config = dict(
    num_hidden_layers=13,
    hidden_size=320,
    num_attention_heads=10,
    num_key_value_heads=10,
    head_dim=32,
    intermediate_size=832,
    vocab_size=8192,
    hidden_act='geglu',
    norm='rmsnorm',
    norm_place='pre',
    norm_eps=1e-05,
    positions='rope',
    rope_theta=51500.0,
    rope_fraction=1.0,
    qk_norm=False,
    attn_scale=0.177,
    bias='none',
    tie_word_embeddings=True,
    parallel_block=True,
    init='normal',
    init_std_qkv=0.0177,
    init_std_o=0.0,
    init_std_up=0.0177,
    init_std_down=0.0,
    optimizer='muon_variant',
    learning_rate=0.0135,
    lr_mult_o=3.0,
    lr_mult_up=1.34,
    lr_mult_down=3.0,
    beta1=0.95,
    lr_head=0.0103,
    max_grad_norm=2.0,
    warmup_steps=200,
    schedule='wsd',
    decay_fraction=0.704,
    decay_shape='linear',
    final_lr_fraction=0.0,
    batch_tokens=131072,
    max_seq_len=1024,
    doc_mask=False,
    z_loss=0.0001,
    train_tokens=640800000,
    max_steps=4889,
    dataset='wikipedia_en',
)
MLP neurons of a small language model. Each row is named by its layer, matrix (gate and up: input weights) and neuron, and shows model dimensions 208-271. Each number is 50 + 12 x the weight over its row's rms, rounded and kept within 0 to 99. A neuron's up and down rows have the sign that makes its largest values positive.
A block is one neuron, or neurons of one layer that tend to fire together. After each block is what it responds to, as a language model described it from the Wikipedia text at the highest values.

L2.gate79:64 43 57 35 53 52 58 20 31 62 59 29 46 72 34 43 45 29 40 28 53 47 55 56 45 70 52 45 73 53 49 57 53 51 43 47 46 52 25 50 52 68 46 37 45 50 51 66 43 64 48 47 63 38 58 47 59 38 49 46 56 41 42 53
L2.up79:63 69 30 50 67 25 43 57 56 77 49 41 59 64 57 59 37 46 48 37 59 42 59 56 55 40 46 58 57 54 56 41 49 62 23 44 44 63 42 37 37 56 45 27 68 52 48 45 21 64 36 56 51 51 52 51 47 37 52 45 80 44 50 59
L2.gate467:63 58 32 55 59 56 41 12 62 34 55 29 29 52 72 58 54 66 56 64 44 48 60 41 50 56 36 46 70 30 37 56 61 45 57 49 27 37 54 41 50 52 84 40 57 45 47 44 57 64 45 53 45 61 37 42 57 52 59 50 55 79 49 57
L2.up467:49 27 47 48 48 58 45 51 64 53 73 43 59 33 59 35 49 42 49 44 38 57 52 66 37 54 40 59 64 49 68 67 63 42 49 48 57 51 58 62 44 41 47 31 45 54 41 38 41 41 47 51 53 55 41 16 54 52 56 57 32 73 67 62
L2.gate538:82 50 29 36 39 49 48 49 58 46 59 65 59 51 52 43 69 55 41 57 57 31 74 44 79 50 32 44 42 71 57 20 43 41 50 33 62 33 40 67 41 55 55 30 35 59 54 43 30 52 40 59 64 53 63 32 66 63 46 78 39 51 29 74
L2.up538:42 42 46 43 42 43 64 56 47 60 66 62 64 53 36 50 48 53 41 65 57 29 55 63 48 49 40 42 59 73 64 38 47 36 36 66 50 42 54 47 29 29 43 67 61 45 54 63 40 40 35 54 66 50 37 33 52 57 67 78 49 36 51 60
L2.gate581:25 60 37 50 36 49 53 43 56 56 51 56 67 57 37 53 37 62 33 60 57 67 51 58 77 56 34 36 63 55 72 40 51 54 62 25 54 54 56 61 28 60 57 48 56 48 59 48 30 66 50 64 49 36 37 62 52 45 38 31 57 39 38 47
L2.up581:38 45 70 60 54 56 54 67 27 72 56 80 54 36 35 52 49 34 44 47 54 74 56 61 42 42 41 47 47 59 58 25 58 46 50 56 64 30 61 62 28 83 41 31 49 51 39 35 23 59 53 50 44 54 63 55 37 55 53 37 61 56 56 45
Description: Mid-word "s" fragments. Word-piece "s" inside split words, especially after "re" (re-s-ervoirs, re-s-cind) or in names (Roes-s-ler); also "rest" and "act".

L7.gate186:33 37 76 58 67 66 62 63 56 41 54 35 58 56 38 56 47 58 41 55 56 37 65 61 71 74 42 62 33 56 61 64 49 56 48 70 42 51 46 48 38 49 33 43 54 43 57 41 45 29 73 38 37 59 72 50 43 40 45 37 67 56 61 40
L7.up186:40 50 84 65 63 43 60 37 52 59 40 17 75 49 36 53 56 56 18 62 62 64 53 66 27 65 29 94 25 42 67 46 42 64 76 53 30 44 55 65 52 46 45 36 42 33 44 36 66 42 63 36 54 44 59 38 41 47 20 37 64 57 52 29
L7.gate700:44 49 47 52 45 51 46 53 28 53 36 46 50 54 35 51 39 24 61 48 38 74 54 68 30 46 34 46 28 54 65 58 47 68 70 63 65 72 67 66 50 52 61 55 42 55 48 60 37 51 58 41 79 46 43 41 59 38 49 52 72 52 49 39
L7.up700:34 66 56 57 53 54 63 45 36 60 71 58 32 59 41 28 68 26 58 46 34 57 45 58 28 49 27 62 66 47 36 62 36 75 22 42 34 26 57 40 55 53 52 62 60 50 48 49 46 36 53 43 44 54 75 65 47 53 57 65 63 53 42 54
Description: Infobox field names. Field-label words after a "- " bullet in Wikipedia infobox lists, just before a colon, such as Position, name, Network, Line, with weaker hits inside table cells and prose nouns.

L8.gate46:61 59 51 40 41 33 67 47 60 60 45 43 52 54 47 49 69 45 50 37 62 69 36 38 53 41 47 64 68 44 54 50 57 61 48 60 61 33 69 39 64 55 73 54 35 63 23 61 35 41 59 54 51 58 46 53 26 67 48 60 57 27 41 60
L8.up46:44 49 65 34 64 58 55 61 66 41 60 58 52 40 60 52 71 57 32 54 73 76 43 49 45 49 47 38 35 39 60 64 65 58 48 32 48 33 44 54 51 57 68 73 46 76 61 61 47 49 70 55 55 55 56 53 54 47 62 37 46 50 49 60
L8.gate60:22 59 47 47 59 54 45 56 38 50 43 38 32 59 34 55 53 31 57 56 52 49 61 46 43 46 67 41 62 29 34 73 32 49 61 42 59 48 81 55 38 51 33 62 45 61 40 46 31 56 64 39 56 58 31 54 38 45 61 52 50 48 79 63
L8.up60:55 51 65 46 59 78 59 65 52 71 15 28 60 31 44 41 60 42 54 56 48 44 64 58 29 56 59 44 59 58 51 45 62 48 48 25 40 35 59 44 66 48 65 51 53 33 42 51 44 48 45 52 46 64 35 68 47 62 39 50 48 56 53 39
L8.gate171:31 51 52 46 62 35 38 34 50 61 46 54 64 32 49 47 53 47 37 49 48 38 70 45 56 41 52 66 61 66 48 33 48 43 48 39 39 45 55 48 42 60 52 44 56 63 57 71 53 74 44 42 32 45 34 54 53 34 62 50 62 52 39 32
L8.up171:28 69 59 43 62 63 51 54 56 39 54 33 42 41 46 48 51 63 72 44 47 55 41 49 54 53 52 69 46 25 52 35 56 52 51 38 65 39 48 84 44 28 56 71 73 48 49 41 40 48 51 32 47 49 50 72 49 64 59 42 43 58 60 33
L8.gate277:08 51 25 39 45 45 74 70 50 51 40 58 35 24 51 25 55 50 54 56 72 36 55 47 43 58 54 49 50 51 60 47 49 58 39 67 48 67 71 68 55 55 47 14 53 42 47 55 58 39 45 55 54 60 55 63 48 37 49 54 35 30 38 59
L8.up277:40 59 44 45 35 57 53 57 65 31 41 38 39 49 61 55 42 55 33 50 48 27 57 64 50 51 54 57 50 72 47 36 30 60 49 62 41 44 62 41 29 51 40 46 58 42 37 33 31 58 45 54 60 66 51 50 51 50 49 42 40 57 28 84
L8.gate507:56 30 36 62 58 50 70 45 49 44 64 21 70 38 49 46 40 61 29 44 81 71 38 44 61 41 69 37 67 68 75 57 72 51 49 46 40 31 37 39 42 57 60 50 62 67 47 33 30 36 54 52 58 72 49 30 48 48 61 20 49 38 63 64
L8.up507:55 56 36 58 26 58 47 50 42 30 51 47 60 37 46 53 60 63 47 41 75 70 24 67 40 63 65 38 55 38 57 28 46 61 38 59 58 61 50 72 86 53 55 57 34 33 61 40 64 49 49 67 56 31 46 46 44 56 31 48 65 37 65 61
L8.gate566:42 57 75 49 61 39 67 54 58 40 45 44 60 55 44 61 29 42 56 46 47 62 46 55 49 63 47 33 62 30 52 73 53 59 54 60 59 42 62 23 48 36 25 45 46 59 54 39 35 39 69 50 33 72 35 51 38 49 48 59 49 37 42 56
L8.up566:53 44 45 46 40 71 44 31 37 42 47 71 43 80 39 64 53 65 59 66 40 65 40 62 62 37 56 42 55 47 66 56 41 56 60 44 77 48 58 59 55 56 60 57 59 59 53 57 43 70 64 62 43 66 25 47 53 26 32 47 63 59 51 52
L8.gate792:37 69 39 35 46 48 32 41 52 59 46 47 69 46 65 53 41 51 48 30 58 74 52 34 65 70 51 41 43 37 45 43 60 40 52 54 72 53 40 54 55 42 73 35 51 58 49 29 24 62 45 55 53 40 18 55 41 55 58 46 63 60 27 57
L8.up792:54 49 63 53 80 51 59 63 50 47 56 47 54 54 35 58 54 57 45 47 58 59 49 57 35 51 53 44 54 60 61 43 34 60 28 56 45 50 79 59 59 46 68 54 67 55 76 34 14 45 44 54 45 49 44 33 68 28 46 60 81 37 40 54
L8.gate830:39 62 59 38 75 38 43 53 44 77 72 51 65 41 40 52 64 51 69 51 49 50 58 46 35 62 47 46 51 52 54 73 46 62 56 55 54 49 39 51 63 45 35 33 61 56 20 50 35 53 49 42 47 40 57 15 45 62 34 36 66 47 62 67
L8.up830:53 70 62 60 49 45 54 59 56 54 42 51 63 55 44 66 44 33 71 51 23 55 70 48 38 72 74 51 45 53 49 30 40 29 57 48 55 57 62 66 44 59 49 58 66 52 40 44 38 49 36 54 67 58 61 76 27 49 44 32 47 53 39 53
Description: Mid-word subword fragments. Short word-piece fragments inside longer split words, often right after a prefix piece such as in-, re-, pre-: in-te-gral, pro-te-in, Pre-ca-utionary, "Li"-mit.

L8.gate155:41 59 61 48 65 62 64 23 60 53 40 70 53 28 46 66 40 57 54 50 49 57 35 46 41 41 66 40 45 74 45 45 56 46 58 47 31 51 60 54 40 38 50 53 50 44 45 53 52 70 40 30 20 49 42 51 36 38 22 47 40 44 53 67
L8.up155:60 50 63 50 50 49 41 73 64 66 27 61 32 20 44 78 64 43 62 23 36 53 39 69 52 68 60 54 44 35 47 59 41 51 30 39 40 43 34 63 36 60 59 37 38 56 50 42 27 53 50 54 61 49 48 68 42 46 57 56 49 31 54 48
L8.gate186:37 45 40 53 48 35 59 73 51 48 51 58 58 29 56 51 35 64 36 47 61 20 37 59 43 82 57 59 43 66 50 38 43 52 53 48 51 59 50 39 53 53 76 40 43 49 50 51 70 51 66 45 63 30 83 53 55 55 45 69 49 56 63 52
L8.up186:57 61 53 71 61 37 59 55 66 58 35 20 44 66 35 63 42 52 40 52 53 47 51 66 53 35 45 47 34 56 34 51 32 46 47 51 58 49 42 41 61 65 57 56 56 64 49 43 44 55 38 28 36 39 66 47 62 52 69 72 54 34 47 39
L8.gate231:39 34 65 53 72 40 44 37 45 49 62 26 52 62 38 41 58 50 39 64 62 45 47 46 44 65 55 58 49 59 37 30 47 51 48 68 44 57 34 41 59 33 56 58 58 37 37 40 34 53 39 29 53 46 55 59 46 46 54 34 43 37 41 49
L8.up231:27 36 54 59 51 49 40 48 73 34 49 55 51 57 46 54 44 36 41 29 67 54 40 41 59 59 39 37 30 43 46 34 59 57 46 65 53 55 40 51 45 42 53 57 38 69 56 45 42 55 40 40 58 46 59 67 67 30 41 44 52 37 43 41
L8.gate397:57 60 49 38 43 44 48 55 54 30 45 60 44 53 83 69 63 44 44 32 57 64 69 67 39 57 52 46 52 42 45 56 45 48 41 40 14 47 50 45 46 51 67 43 58 49 52 48 29 42 12 45 37 43 53 58 60 59 33 34 77 58 50 61
L8.up397:62 66 63 55 53 58 26 63 34 51 48 65 36 48 39 61 38 51 53 50 38 69 48 47 48 60 52 42 24 65 52 44 50 57 53 30 56 64 51 61 55 69 66 60 63 36 63 65 36 63 31 41 49 26 51 47 67 51 33 40 54 54 63 75
L8.gate465:30 51 61 38 43 34 45 52 36 39 41 45 51 50 71 35 44 70 56 39 39 57 52 68 53 61 58 71 66 48 40 33 49 61 52 72 28 57 34 39 49 60 67 43 53 61 20 54 68 58 49 55 41 39 60 41 61 28 53 41 51 54 38 74
L8.up465:51 57 48 50 62 40 59 66 44 51 37 36 43 37 48 47 66 46 47 57 17 55 37 36 43 43 48 51 65 43 51 56 49 66 24 61 48 36 36 64 43 48 43 59 33 57 56 40 49 41 38 48 74 72 51 49 55 56 57 58 68 64 49 57
L8.gate694:25 94 48 49 62 43 49 51 37 37 47 53 45 57 53 33 36 47 42 61 64 44 43 53 41 53 57 30 61 38 58 40 45 52 56 35 62 56 54 49 59 54 61 73 62 51 47 51 55 66 60 54 52 59 24 56 59 78 38 25 52 72 62 70
L8.up694:64 47 51 46 89 60 56 65 61 54 63 43 50 66 45 52 55 58 51 58 30 65 53 67 53 56 38 48 33 38 56 78 35 66 71 47 47 31 52 73 53 35 45 59 69 42 64 54 39 65 55 26 37 56 51 57 46 55 22 60 55 69 43 49
L8.gate780:38 70 53 52 29 58 50 59 42 39 45 50 73 30 58 64 44 56 36 45 53 53 16 75 36 44 47 55 55 79 49 46 47 65 43 48 39 59 28 64 40 37 50 44 30 28 41 44 38 72 38 44 30 38 73 54 52 53 47 57 85 55 57 31
L8.up780:45 73 64 58 45 49 47 48 78 71 60 54 45 49 49 58 63 47 37 60 82 57 51 56 34 70 55 34 37 44 39 39 39 70 49 76 47 64 54 65 67 45 60 51 53 43 53 44 52 33 23 30 52 24 56 45 50 67 34 39 53 50 58 62
L8.gate817:36 51 47 42 82 47 37 60 52 59 51 32 38 65 54 58 31 45 38 46 35 62 47 71 48 61 40 48 61 74 14 56 41 68 50 44 63 46 72 68 50 41 56 58 39 57 48 44 41 41 54 38 44 24 63 55 53 54 40 72 55 61 61 70
L8.up817:53 39 49 45 77 42 37 64 74 50 39 44 28 65 55 67 55 60 22 58 49 52 49 80 46 61 36 35 61 70 40 41 56 65 42 45 53 38 77 48 57 38 51 54 37 68 68 36 48 66 60 37 34 58 53 63 40 55 45 66 40 58 60 57
Description: Inner pieces of names. Second or inner word pieces of split proper names, often foreign places or people in lists and tables: H-ong Kong, She-n-zhen, Ch-ong-qing, also initial periods in U.S.

L8.gate62:52 47 52 45 54 63 57 43 63 31 60 43 46 54 55 67 52 48 41 46 48 44 71 63 66 37 31 65 49 39 36 62 46 54 28 73 36 72 48 54 72 50 71 35 26 79 44 33 64 74 48 64 58 57 37 35 64 68 41 45 25 46 47 45
L8.up62:63 52 61 58 61 77 40 64 51 39 52 46 55 46 45 41 49 47 44 69 44 64 55 36 54 41 37 43 25 52 46 56 47 44 39 70 49 54 59 54 43 57 41 39 17 43 51 48 42 35 57 43 42 62 48 37 46 62 52 42 55 66 33 56
L8.gate193:42 46 43 45 54 47 66 44 68 57 45 71 59 50 49 32 62 43 68 46 53 49 65 52 62 44 52 67 58 56 28 68 56 70 66 58 65 54 54 39 28 54 32 55 47 52 39 66 74 51 42 32 49 56 51 55 35 54 29 34 64 79 24 42
L8.up193:27 51 55 40 47 27 29 60 53 48 65 30 50 68 63 44 50 37 52 39 29 44 70 57 43 47 39 57 40 48 36 50 47 60 71 76 46 76 36 38 39 39 46 61 37 59 53 45 48 65 49 49 49 48 55 55 46 47 43 48 68 65 62 33
L8.gate322:61 48 26 65 53 47 54 45 49 42 41 63 51 54 72 55 69 55 40 71 60 55 33 57 58 43 57 32 50 45 39 36 65 38 36 33 66 20 59 56 49 28 40 29 39 44 57 52 42 55 68 65 37 47 54 61 64 53 43 55 66 39 59 26
L8.up322:19 45 31 47 44 35 54 57 35 54 58 44 71 36 48 58 38 64 50 47 69 37 53 34 42 62 46 66 39 53 44 45 58 67 60 72 49 40 42 49 49 61 69 52 48 75 51 43 58 55 50 63 28 46 42 61 75 47 48 52 44 35 42 51
L8.gate340:41 72 56 56 73 55 54 34 44 59 53 61 63 64 37 55 59 62 42 46 39 39 58 83 38 55 57 47 51 44 32 56 35 37 48 63 54 61 47 36 71 52 52 43 50 56 49 46 71 42 43 53 48 51 58 44 57 74 67 60 39 65 43 49
L8.up340:42 38 65 55 69 46 39 39 57 42 39 60 47 69 39 74 58 56 45 50 44 25 62 82 40 47 33 62 54 58 46 52 20 38 51 64 43 59 26 32 72 41 50 74 73 43 51 58 62 30 36 29 60 28 47 49 61 55 62 47 64 57 30 49
L8.gate447:47 51 70 64 65 55 61 63 56 44 40 52 71 49 53 65 37 75 65 43 55 40 48 50 47 76 33 64 33 36 51 54 57 52 53 39 61 64 71 28 31 70 40 44 65 53 69 66 75 61 50 35 52 51 49 46 57 51 44 54 35 30 49 34
L8.up447:54 50 54 64 34 64 42 26 67 37 36 51 60 43 58 53 51 61 63 61 39 35 46 55 61 49 57 30 37 42 54 53 32 43 40 50 52 48 74 39 33 64 70 42 56 33 63 39 73 44 46 41 60 59 58 51 65 51 57 42 20 59 63 30
L8.gate517:50 61 64 27 39 50 56 36 51 59 47 61 61 38 53 57 46 41 65 38 52 54 45 30 56 59 33 54 51 63 61 76 48 56 44 68 40 57 46 56 46 56 64 57 57 63 38 56 59 58 39 41 64 73 35 29 26 69 22 65 64 55 61 46
L8.up517:38 42 37 55 38 51 43 40 62 66 44 56 55 21 60 49 54 51 66 40 39 48 67 63 59 36 47 32 38 51 54 46 49 50 51 44 41 55 56 75 48 40 50 53 53 46 37 51 54 60 54 42 52 50 66 52 44 44 47 44 42 51 21 63
L8.gate568:45 50 43 32 63 36 55 41 59 43 60 51 60 52 34 58 52 47 55 39 33 47 66 46 47 53 44 60 63 50 60 44 50 34 58 52 47 46 49 43 59 41 52 20 33 68 46 46 46 27 57 35 63 60 52 33 56 50 44 51 59 45 54 46
L8.up568:71 61 46 48 53 58 56 81 49 47 49 52 56 83 43 51 53 62 46 49 31 33 41 73 30 62 56 43 60 49 54 55 72 82 46 54 37 48 51 91 37 55 59 48 75 44 47 71 51 52 47 36 45 58 57 43 70 51 55 56 59 52 73 29
L8.gate798:32 57 41 48 50 51 34 47 60 55 30 62 53 48 66 47 80 46 82 56 86 25 58 55 42 68 60 50 52 57 55 52 44 41 36 50 53 64 64 41 36 74 64 47 45 71 54 59 50 31 43 26 61 40 29 47 48 37 49 34 47 31 43 42
L8.up798:48 27 60 72 44 63 55 52 56 47 33 72 51 52 51 72 70 46 46 56 56 45 71 41 62 60 38 38 33 37 38 48 53 35 56 50 49 75 40 62 51 50 40 37 64 33 55 26 19 71 52 45 54 63 51 66 30 38 51 38 54 38 42 48
Description: Infobox field names. Words naming a field in infobox "- Label:" lines and table header cells, such as Production company, Order, Release date, Rank.

L2.gate93:58 45 65 61 49 47 52 43 59 45 25 42 49 54 55 37 58 48 32 41 77 37 53 44 37 60 46 67 51 65 40 51 56 50 53 45 64 44 60 60 53 56 53 62 32 47 57 58 56 53 55 56 59 50 58 58 24 53 39 22 29 60 69 46
L2.up93:53 35 46 54 69 45 56 40 41 56 49 48 63 69 52 41 51 59 22 45 65 54 45 51 49 41 49 54 53 65 28 63 57 55 50 60 64 49 46 56 74 45 64 46 36 46 37 55 55 43 61 63 64 54 74 47 40 56 43 47 47 46 62 49
L2.gate311:64 59 58 53 58 45 53 55 52 44 41 42 73 59 64 49 49 60 28 33 62 60 42 50 67 75 58 43 37 38 38 23 50 61 65 65 65 39 58 56 34 37 56 54 34 59 39 52 47 58 48 43 61 52 30 62 40 41 53 71 33 49 59 54
L2.up311:56 44 41 61 35 30 53 37 58 67 51 46 62 65 54 53 55 52 58 40 60 47 45 32 32 62 41 50 75 28 17 39 39 45 62 63 58 55 58 43 61 44 52 78 41 38 40 54 46 53 48 59 46 56 60 50 51 27 33 57 38 58 64 33
L2.gate468:51 59 40 49 54 55 48 50 56 59 46 22 54 65 40 42 61 79 44 57 61 24 50 55 53 60 41 56 50 50 52 55 43 59 50 47 40 53 76 63 20 52 57 67 21 53 61 60 58 68 63 56 44 62 34 27 46 50 60 35 58 60 45 48
L2.up468:39 69 63 56 53 66 60 34 38 55 58 34 43 39 28 44 51 53 59 38 49 44 71 59 53 37 50 47 53 54 42 48 35 32 49 42 43 50 41 61 48 63 51 67 64 47 50 55 26 55 56 45 39 44 48 66 42 27 77 44 19 64 46 52
L2.gate546:61 64 43 55 82 50 56 53 68 49 45 48 39 48 64 51 44 50 48 34 55 55 64 62 48 66 51 61 31 54 64 75 35 58 48 60 50 48 68 42 35 69 66 57 20 72 51 54 52 56 65 42 34 51 35 45 36 42 74 42 44 57 42 50
L2.up546:37 46 57 35 81 39 55 59 67 61 61 37 47 46 40 58 50 57 59 42 65 48 57 70 81 64 50 58 49 61 76 61 41 56 54 57 41 40 51 40 35 53 62 46 38 59 40 47 37 65 54 53 48 55 45 46 39 46 57 64 60 68 50 45
Description: Film and music credits. Function words and headers that introduce credits in film and music articles, like "directed by", "as" before a role, "Production" or "Release" headings.

L7.gate409:65 55 71 56 68 49 73 46 65 36 15 49 54 60 38 56 45 64 41 47 60 47 30 45 50 36 55 50 80 38 54 55 36 54 74 57 50 55 70 50 60 43 58 51 39 67 44 35 51 57 50 44 56 47 30 29 69 35 53 33 37 51 45 53
L7.up409:45 35 51 37 57 36 52 32 68 63 39 60 61 54 55 51 54 80 17 63 60 56 54 57 54 39 55 46 51 73 55 44 62 56 51 75 61 68 30 56 54 36 37 58 32 32 43 22 11 37 43 52 60 47 60 48 38 39 39 61 44 42 38 39
L7.gate803:43 45 39 49 65 41 58 68 56 51 56 70 51 53 45 54 51 52 57 44 37 47 46 64 39 32 21 57 55 41 45 31 52 51 57 58 59 64 42 45 65 44 68 74 24 45 57 44 63 48 52 36 50 53 37 55 60 28 66 54 43 51 58 38
L7.up803:56 49 67 61 42 53 71 58 37 39 43 34 43 56 42 73 67 72 48 38 64 75 60 39 34 27 49 47 48 36 40 59 48 54 47 49 54 72 70 53 67 77 43 58 47 45 66 30 57 62 50 55 36 75 40 38 63 46 35 54 33 40 57 50
Description: Mid-word fragments after initial letters. Word-internal pieces right after a word's first letter or two, often following s or S, as in s-pe-ed, S-cre-en, D-ri-vers, C-ri-teria; common in headings, tables and lists.

L2.gate108:44 45 58 65 41 43 54 47 44 32 50 57 45 25 46 34 48 60 60 49 54 28 67 17 58 67 47 49 40 45 49 66 42 74 56 26 31 39 53 44 49 51 45 67 67 58 19 48 67 51 55 48 42 67 38 59 54 39 70 56 47 37 49 52
L2.up108:55 48 62 52 53 49 66 68 73 37 39 70 66 37 63 57 31 52 78 50 33 34 59 41 39 71 51 54 26 49 45 56 40 60 45 73 41 68 53 51 35 49 39 54 51 53 16 53 46 46 65 48 39 57 62 61 36 34 70 43 51 31 57 49
L2.gate271:49 51 64 50 51 73 59 54 63 36 26 60 41 42 43 61 62 56 35 37 37 66 50 41 29 67 49 38 63 27 45 57 44 65 50 42 57 59 64 35 34 48 50 50 73 39 67 53 51 34 59 30 41 28 55 46 59 60 57 49 49 65 54 49
L2.up271:27 38 78 54 46 46 62 32 64 39 44 48 28 38 74 40 65 49 20 50 49 65 45 44 31 57 52 68 67 38 60 36 47 66 27 63 70 43 57 46 47 48 42 32 45 39 46 58 71 34 48 33 39 36 56 41 42 47 52 45 45 70 49 67
L2.gate290:62 48 53 59 53 55 61 49 57 51 59 51 39 14 63 47 57 51 49 42 57 40 75 35 55 49 56 44 53 36 40 55 57 42 60 23 58 57 33 54 60 40 49 53 60 54 44 56 70 56 45 50 34 47 63 55 39 20 29 44 30 66 42 72
L2.up290:64 43 50 55 39 53 64 44 58 55 75 46 58 48 60 56 75 40 65 42 47 35 70 43 62 42 30 40 57 24 52 34 48 51 54 48 68 68 31 46 37 65 44 50 32 46 49 40 71 59 50 54 48 58 53 49 60 50 59 64 55 35 47 58
L2.gate572:43 54 61 66 56 46 37 47 71 39 68 11 64 62 46 70 50 57 38 51 21 32 38 42 44 70 33 59 49 53 39 20 42 56 37 49 53 46 48 39 39 46 66 69 44 60 43 36 63 58 53 40 49 49 41 56 50 56 37 54 38 71 37 52
L2.up572:45 54 57 57 55 50 56 67 44 37 45 33 29 52 50 71 47 60 31 62 24 49 54 55 46 55 34 33 51 50 55 58 48 65 48 63 59 41 44 54 46 65 83 44 43 50 45 41 58 52 26 45 35 62 33 74 65 52 53 42 28 68 59 50
Description: Name pieces and phrase prepositions. Word pieces right after a capital first letter in names (Baghdad, Falkirk), middle-initial periods (Michael R.), and of/for in "known for", "one of".